{"vocab_size": 2048, "norm": "rmsnorm", "qk_norm": false, "init_std_o": 0.00636, "init_std_down": 0.00636, "beta1": 0.95, "lr_head": 0.0077, "schedule": "wsd", "train_tokens": 392900000, "dataset": "wikipedia_en"}
MLP neurons of a small language model. Each row is named by its layer, matrix (down: output weights) and neuron, and shows model dimensions 128-255. Each number is 128 + 32 x the weight over its row's rms, rounded and kept within 0 to 255. Numbers have three digits each. A neuron's up and down rows have the sign that makes its largest values positive.
A block is one neuron, or neurons of one layer that tend to fire together. After each block is what it responds to, as a language model described it from the Wikipedia text at the highest values.

L5.down52:134091117051124105142163083132186126121162115153168134136119143151101129155089094123059158210164144129174136121141099175163141095150118117089143166166145053152161169123099129111136090109129150107138127130115161145149145087171129092136123136190118165161148109146094072098185104201080088113111168116121151094089096173120158158145188146145134087175118127130124153165153109112163111104135
L5.down101:167161097144141149054078134077106112129067131110096108092139118139143099080171196128160144129083098153107126090093093105093112104104137088140071161121117169124099150136120119192102103140114145111114146047146127159127072126136140147144076147119122097117145110104149145144153133137162155116153078124126143149138142125141137167139189148100126168149126158155094165136160209173143121102113
L5.down237:136168098114138134133081137090099128099134192075145131157103160144157106097124169135161125183143128164067131135113123109179104157142132123140097152115096099109154107115092169144178092094097140155142146089119126133096071187149135145142191125102151139201133094154157140111078106095128149169079077122168097124095152094127115107099148136150093111087134126168152152134132084126109088074082
L5.down297:137124137135083144124191123149172130153142081089170123110188113177160176118155118099139120189155153169154129193137117139126090090083164095129112079127176131094147130125090193138169155069140115137101125167212100163121122107163173159136103128086123150081134182097102123122080100183130158100082123150136067138191091156121159130112110100168106121173078158152163109094152117167051096093125
L5.down361:158138160135127096211091072121132085115156046149136134127127126133141046095107166078170105142116112100105101128051149157125117141082121209180141135124111078155115092119104108109113135155147073123132168099134133122172119141109171105131150115150145093123141124078127106158155113095156094127145139080094162113139123192160137180145112167123170098046122103129098148110122124156089178110123
L5.down485:171125150162087150129103026131041088107107132216147133106156102114167133142113127134084177179122093116094054088161110109153134099144120127165082132145134154144133149057110138065188143138186079117160063125103110133127140122137097154156125161077141144091118131098100133096112099128145115074108134168132179108081091130154144129161161113154207127156081164137112107084118156146075115137134
L5.down566:113139085088157162075165089144133177098099115145149112087169111098122141102157068109159067130154123161088134091125120120112157140163082141094108087090187134124120134151085154123080093134065162129141132172165122140120101127114114130108130146113146095194162138139150158148093118153130096237089059130123090167093183091109143134081195131154068142125137120137145070134115128146120136168145
L5.down622:198187107148156155118137146129133090172122163203080097139124144159109154017166115151118181121113117144165136099150128115134156093072115091134145141113176122124116167128156114099110117107128133135129113133138169197151166141114113174151077134137150118137151087152129128191181178078156150127105129186123096173125111093114123119071127099163138132156114149049159060130075139153063107123147
Description: Degree signs after the first number of latitude/longitude coordinates (43°06′); more weakly, mid-word fragments in infoboxes, tables and census boilerplate (dra-ft, He-ight).

L2.down32:111073162117198165112117108098087147138123127112061106138105111191169125138097134116176154110113120100101154151136175126138120090172129126162143192110112149111087170142135121166120144099149154128103184088183154101161073163077178087167138108081146139155127121118138063106161182050112141080134096139136099134150107136170119151129093095151159094196179138164090126104097143131156103157127
L2.down78:136061154126138115157123123173125135122065162112136073138123113117154141165153116094117177156130121132095108160119152156166150107078083108075188107132132129095149166131035138132147103120116133150126071161153144109202160171130054071160096161154163136199140154128168163088115100154123113116203152115128150120162178135132113180153143136135105146134187148127153120098151075115142138183177
L2.down507:069110172214101102085133146054121120082127064090171123162141077143140096187165098146112167094096140106161146189104172095128149126090092101082131135155146090134106202047135123156101073161082139141081128136157106124180165149123159150169116140122125164155182151108102102120172101151107133125068124112126142121138127138095136150152115096116147119149111143111136107098146128105100139101120
L2.down684:123202101086134141092140104148132136122095101152137094086153102174114127161123083130169115166129064180098142119123129145128110166181162165170139199094108102100147110096125134179119110112176189076085157100100174111128133124079158144072074151154140130122182084131178136091146189079132116135161065151121144152078128167106154197138154191133109095116157112094081141145147181111149116135154
Description: The token in, as the preposition (in January, in the 2017–18 season, in politics) or as a word start (incumbent, informed, instance).

L4.down265:109122084135172122186116124129116070120058159144125117122153084106112184168118110116110124100055123168110111099066166133153162117094101114063093168133095117169150134109074142157110135148172132117166100148098132161064137083105112124071155191064101147081120119105130095166163111164159120101082174166145136128173105080153098151155165110125143127119155116109105089140156151091210082138110
L4.down366:154143079052099183249126097070118048156129152147109140113159180142133129120182051110116191126097116165102148094135116209129148166133151110053120098112086106181094100158153086096136167093166155133182091065094179148184151186138143177119100125135146182108134105135144121149145160106113120098110106156130106188116170144142164161132103143110143148176172111175105074131079108125080111160121
Description: Capitalized first word-piece of a multi-token proper name, usually a surname after a first name in lists or tables, such as Ku(shner), Lu(kas), Ko(untouriotis), Sch(wartz).

L4.down168:147147152153136111112087138164167103139138098069110124134130074209201190127146082162093127092143099200136143074102122140123142120146124186119157103162120083126102097106159189140172134120108091079146186128170098158166139101127165144140082133156048126171071128123139169125106057109134167086139176172167191150158151132114134151175131114127134139138094113053098123225145140093120162116191
L4.down231:135165113085171091103163129119154194123092107091104074205105130146132138109129125105169123098152122183092171089082110201084128119116134158154167096092059066103123101103126113087118109176111147145116185125138110094152164158133076079147110088102105115071145112164143197173082123103122123121144130102157118090184203163109150186124147155128130118092122156138100124137141106147168128117183
Description: The word right after a person's or place's name, most strongly "as" in cast lists ("Marie Cole as Marcie"), also took, used, in.

L4.down154:140101114129120175088112177083140072114184096139103126225135087071124132147164043111126101130190158142176099131106126169095120092074118164111173135166120110103124119179149131182117088170108081156121125120124180109127118121170082141135121102121136186076164076115097144112098176159142160137128123111095131155175117119117126096104137096113111134126048095121087107209140126109149084124187
L4.down460:143166080110091180168130121100094087140120153126106080135093105131119149102162079189065130081095106184113126139112141109107112075099131153120175139167168142124151123176125161102115138157128144103111136140101165151154159126143096149088061122146173142200117143150133169167135159141089116118111165126114160097166157116189165137103137122111150115123154191108059182122133112125148125194171
Description: The invisible U+FEFF character between degree-minute-second coordinates and their decimal form (E / ﻿26.96…); weaker on table-cell pipes and split words.

L5.down48:136179134119151168135111110114109069115168119121089118170120191137125138118170147114146166155061161105121122140087102095124200130121130140098193151166111120119118086143102142120173149117142118134156112160150142133139133143157108101095155173192131152099138102116078151135117096175133135122202105108153101131128134192086112150135188130093160053109160144060058059158109107127123113111111
L5.down78:097136177100098113147107143112157163125170157132122094174143153170134100107123155113136152109168187167103108126153117137104112086132098131127146100137119137128033089186082078108114130091140140121108158123201166076181104098145177151162152104154160174135134144138116152108094101126075119110190119154143130099128140115134134139167138166147125117110075143098118108125154053108142115147177
L5.down260:167167116093105149160108151093114158128114069121155095128136173123140106076150127065189120150094103167116097163168126063102147133140151069185123156138105093145132109130125125164096088105191082135161041119150138139149122140136127124146133138173120159116124127080163114071121205157173227126082077152140091126133126131132153164091134175110097052108123115192090182117100146181115127141098
L5.down286:122140122154117148163056108104115131163148115174116054110134134168106144075131161118188159146181085141156176099154088116133116117078150143103076070182137060139093157159141071130194127166087160115086097133116142108090140161115156134112126136109141122113126160126102116110119125112082168169150107102118116110158107065139134141122133115093107117149131101063146141112200184149116122142111
L5.down357:163097110114227122132084087124095177137120169142113136179107168123162137131131133134173169125145091078155174185151065061108119114148121126140140062144188137129110143162115136076102121106104134165176100150093162110168170158184161175145128128092174148119137121122183203199143148126140093162142169148116133139123143187181100183143149140127124077145145088159158105142187134104147158143125
L5.down412:154127155128103108123082139094146131148103091130169151136108202168122133186122121164130124133183131050092125146185148129136128125172093131133165126149106081145101120135135160078114071141070097138116152121105173110140138152163115072131170153112096173152088075108164127141168149159168108106133108187138133082116113124153124152147158109146146131151134139074157128132125135130110143159109
L5.down624:173075165168104149158144082105149156102108092138131085131182114146146118091173144138147134153070166117162125126094154078138094082116125117165113093117158152142169098120157123100149135163118116152152144138153149123132053111149137168090114175149116175106103148128183150041133134118107108154151098138113178164091148098079171131158147141153101073138082183162097152119148146173151182149155
L5.down635:117108143075127124080125104136161131072119093103127123136182132124130089131173127138044078114165153125123101136110171220139095103074173127142095112138063108113135161080176129091135154192135121140169101053136117118093112108136137089112095158150169152144109101100163106135094154109206099134095134136089120155157149122105145147109112161136145148133069080153168122145131185131105088109126
Description: The first word right after a proper noun subject or place name, usually a preposition (in, on, from) or a verb (killed, trained, finished).

L2.down67:108136114119121108155148107111188170138131091132121133171087187112208130137144096065170127124159083089110134084185107123187103089104085207135093115209085114148087131174137134141105136175137129171135153127139109108083092143125119158187149142191157093108185109072176147113076183105132155102150128101126114064137143148151121138130094137123174100112103106140088148074171132069169112077116
L2.down121:096120136104117150107168150097102032192064150140144146107159128119150098184128091145124151111086126083093146123191145122161156128079135137157123082150129080118090109101080049162126107069081107158147124162119092146132125179148156158126139140143127153107142165084160186115109102122089164147111153099149151116150123098093133163150152126103111118201144092110102126075131090161136091104143
L2.down245:080125102083117085084139112141118113113109084144111058132140151097136085104161126132166185083096138089135129069163116170122140152094079106090117116091099118120166141158165150145124131114128130134040155144141102105084112106096109085216147183091128098126202160123115117120132092106053081111076068117183150105106100091102164126098092168081078106126087172135102166151113144151130104179099
L2.down361:072161126119154143092099068159183146118134108133176160118144117143131099100087154104153084109142121187124117155119129139128158172123174114152063154190145122128154146083160122118120148100130147142083141118193109111110123164157132116102138132096107174174145149093137148158130152129120103155166101133061199148138124106157111095123131160129132105102109125164153116116144193032129170103073
Description: The ° sign after the decimal longitude at the end of Wikipedia coordinate strings (e.g. 0.6006°E, 88.526667°W); more weakly, closing parentheses after birth dates or ages, and mid-word pieces.

L2.down138:116207086147146082100147147107147090173151120106104128161133159137196105124086085116146120148153136167052120091178117144140132131169142141173166165132125148079121170140142132158110210151121193145079124098080159138170054093124167140098139067153122075103070136140116170128173098138138106096187141108118142095223107134150123172089109179133111135138190112110142078109140115102161018112140
L2.down224:078133174112166137170109109159137128115181105098106112114181122086109125137100105139175074113107100139176096152137105113134140132158117089139158106148158073159139096112174184135158113145160144167124122137177094139167236088108077171166095129069101134114155144109100079169134098201153109156125110122148166151073129110188186095145133178159158160111132124169121106125141127102159180112146
L2.down392:142163196060108110150107087161125124189111094160135133091187150122158086130109073106139092095072103155113128138098128137160115208176147109146133090130132146081164167093114133109125137161126132152120097124153126106121090060133182198094082153162119111182058096064099082107166140154165088095164151157198141107049164136134184127159127074057139137120133147096127120070134107075122173192148
L2.down468:109133097165127146138108065136136146102158092130140113109133117143145138123174118129255124127150207125160115156159117098119104095132129147145149116084153129152150124062099099134088091095137128067088155095130130091168189130115124172102105141146112085151096138134134209140111111126139152102100101122132185140156094117109110111028135101127111163126127104133110089137118183149109161078127
Description: First word-piece of a capitalized proper name split into pieces, often a surname, place or club after a first name or prefix: Ma(drid), Na(dal), Al(buquerque).

L5.down103:085152152087150153059116149096158150105191153117154157133129135149120114122104075086242187077151083145123163105097171187148095101122122097125137144103161104114135151122123114088148063049125117157148107079117161151126152135077117126085133122085107136143148105168126104050181151179156116137088137113126107112141121142164080124124145119120140108113164138124192121137058144156141114131075
L5.down112:151122127105124161155089108126157117183140075136121100069236139093133141146112142093111070137128164146155113158195113180102157186158129099094140102165167077114117101117118149138153112151088112120124149141099131105107075095168089137090131196115120155181152164120048135144139176147091174122096137163160099144140112088104127125128092150191115167173190076125141113151131153208135114162163
L5.down244:105090130126142115148107110102096155170168095130136113135078093139113210155155089114255147153132143190183091123136141088121113169143153115142165149161090115130083111120124093145129171168127135080176147061121175137105084183210132173137122127089155148168174181130126053111112128124161186199128126094114135136126132135140135099097109089154148080089172124158103181130100188070042120130112
L5.down283:157183076141118203148096136111070122156143117118129160117144139114117146119121070169192120121133162146173102130139171096130130166121139114128171108128141074139107166104142147253118143156126125114109049134079141165144127167133092103081113110163134191190133134071081129145147158124120166107082111156156116119088165101195154149118067147092109103122132102162093117060065134106127094142130
L5.down356:157179113114089139167143145090062115157098100139148129178120115163084146129134143118184140167111157126111140145093128133135145055091092079199181143117082132126031146148078116125151121124142108118128161135128142160070152189139116103176163092115102137119140154103163149116126144105125156142088071138107168115099200132071116144102109137166159130084154146170144098113200134107137104153183
L5.down437:114135158082113128095164092091107133177102112141151172136124146100142176103120158069179200146101132107097172104100145149186142051055150119091126073166047136124101107101065133170101146189124136095154125122094116094133132162166151194175162146138129125158167120035171149154067180173121090072135147177141138162108171085117147103119117104121067098157131125134135111139133169131124165157103
L5.down475:107145141078096141195090105105186141169101134090143108156149122145111154124136098156109128128150155154091152121113060132117151133135192055145137138135090106154129111123088123177097152128177135094178092101127128143097149130111170168147134159085117147101176086110087082130137125131140103103116138154137151133128108143089169084126157166127156106087140108097148148068116059087111139140095
L5.down619:140176120125168078150184095135157104163148186130097175171102117128089126159151061114089088104145172111151151097087069131124115082124160117189136153131133086134114137045122074142240133123088129117102123096171164129129216134112111092181141203097152130128153063161112087120111073097170099140096186091162136180110169100150134116052093149092145138105153136134097110134113095138110140146102
Description: First token of a surname or middle initial right after a given name, in tables, cast lists and results, e.g. Richard D., Nikolay Davydenko, Sheryl Cole.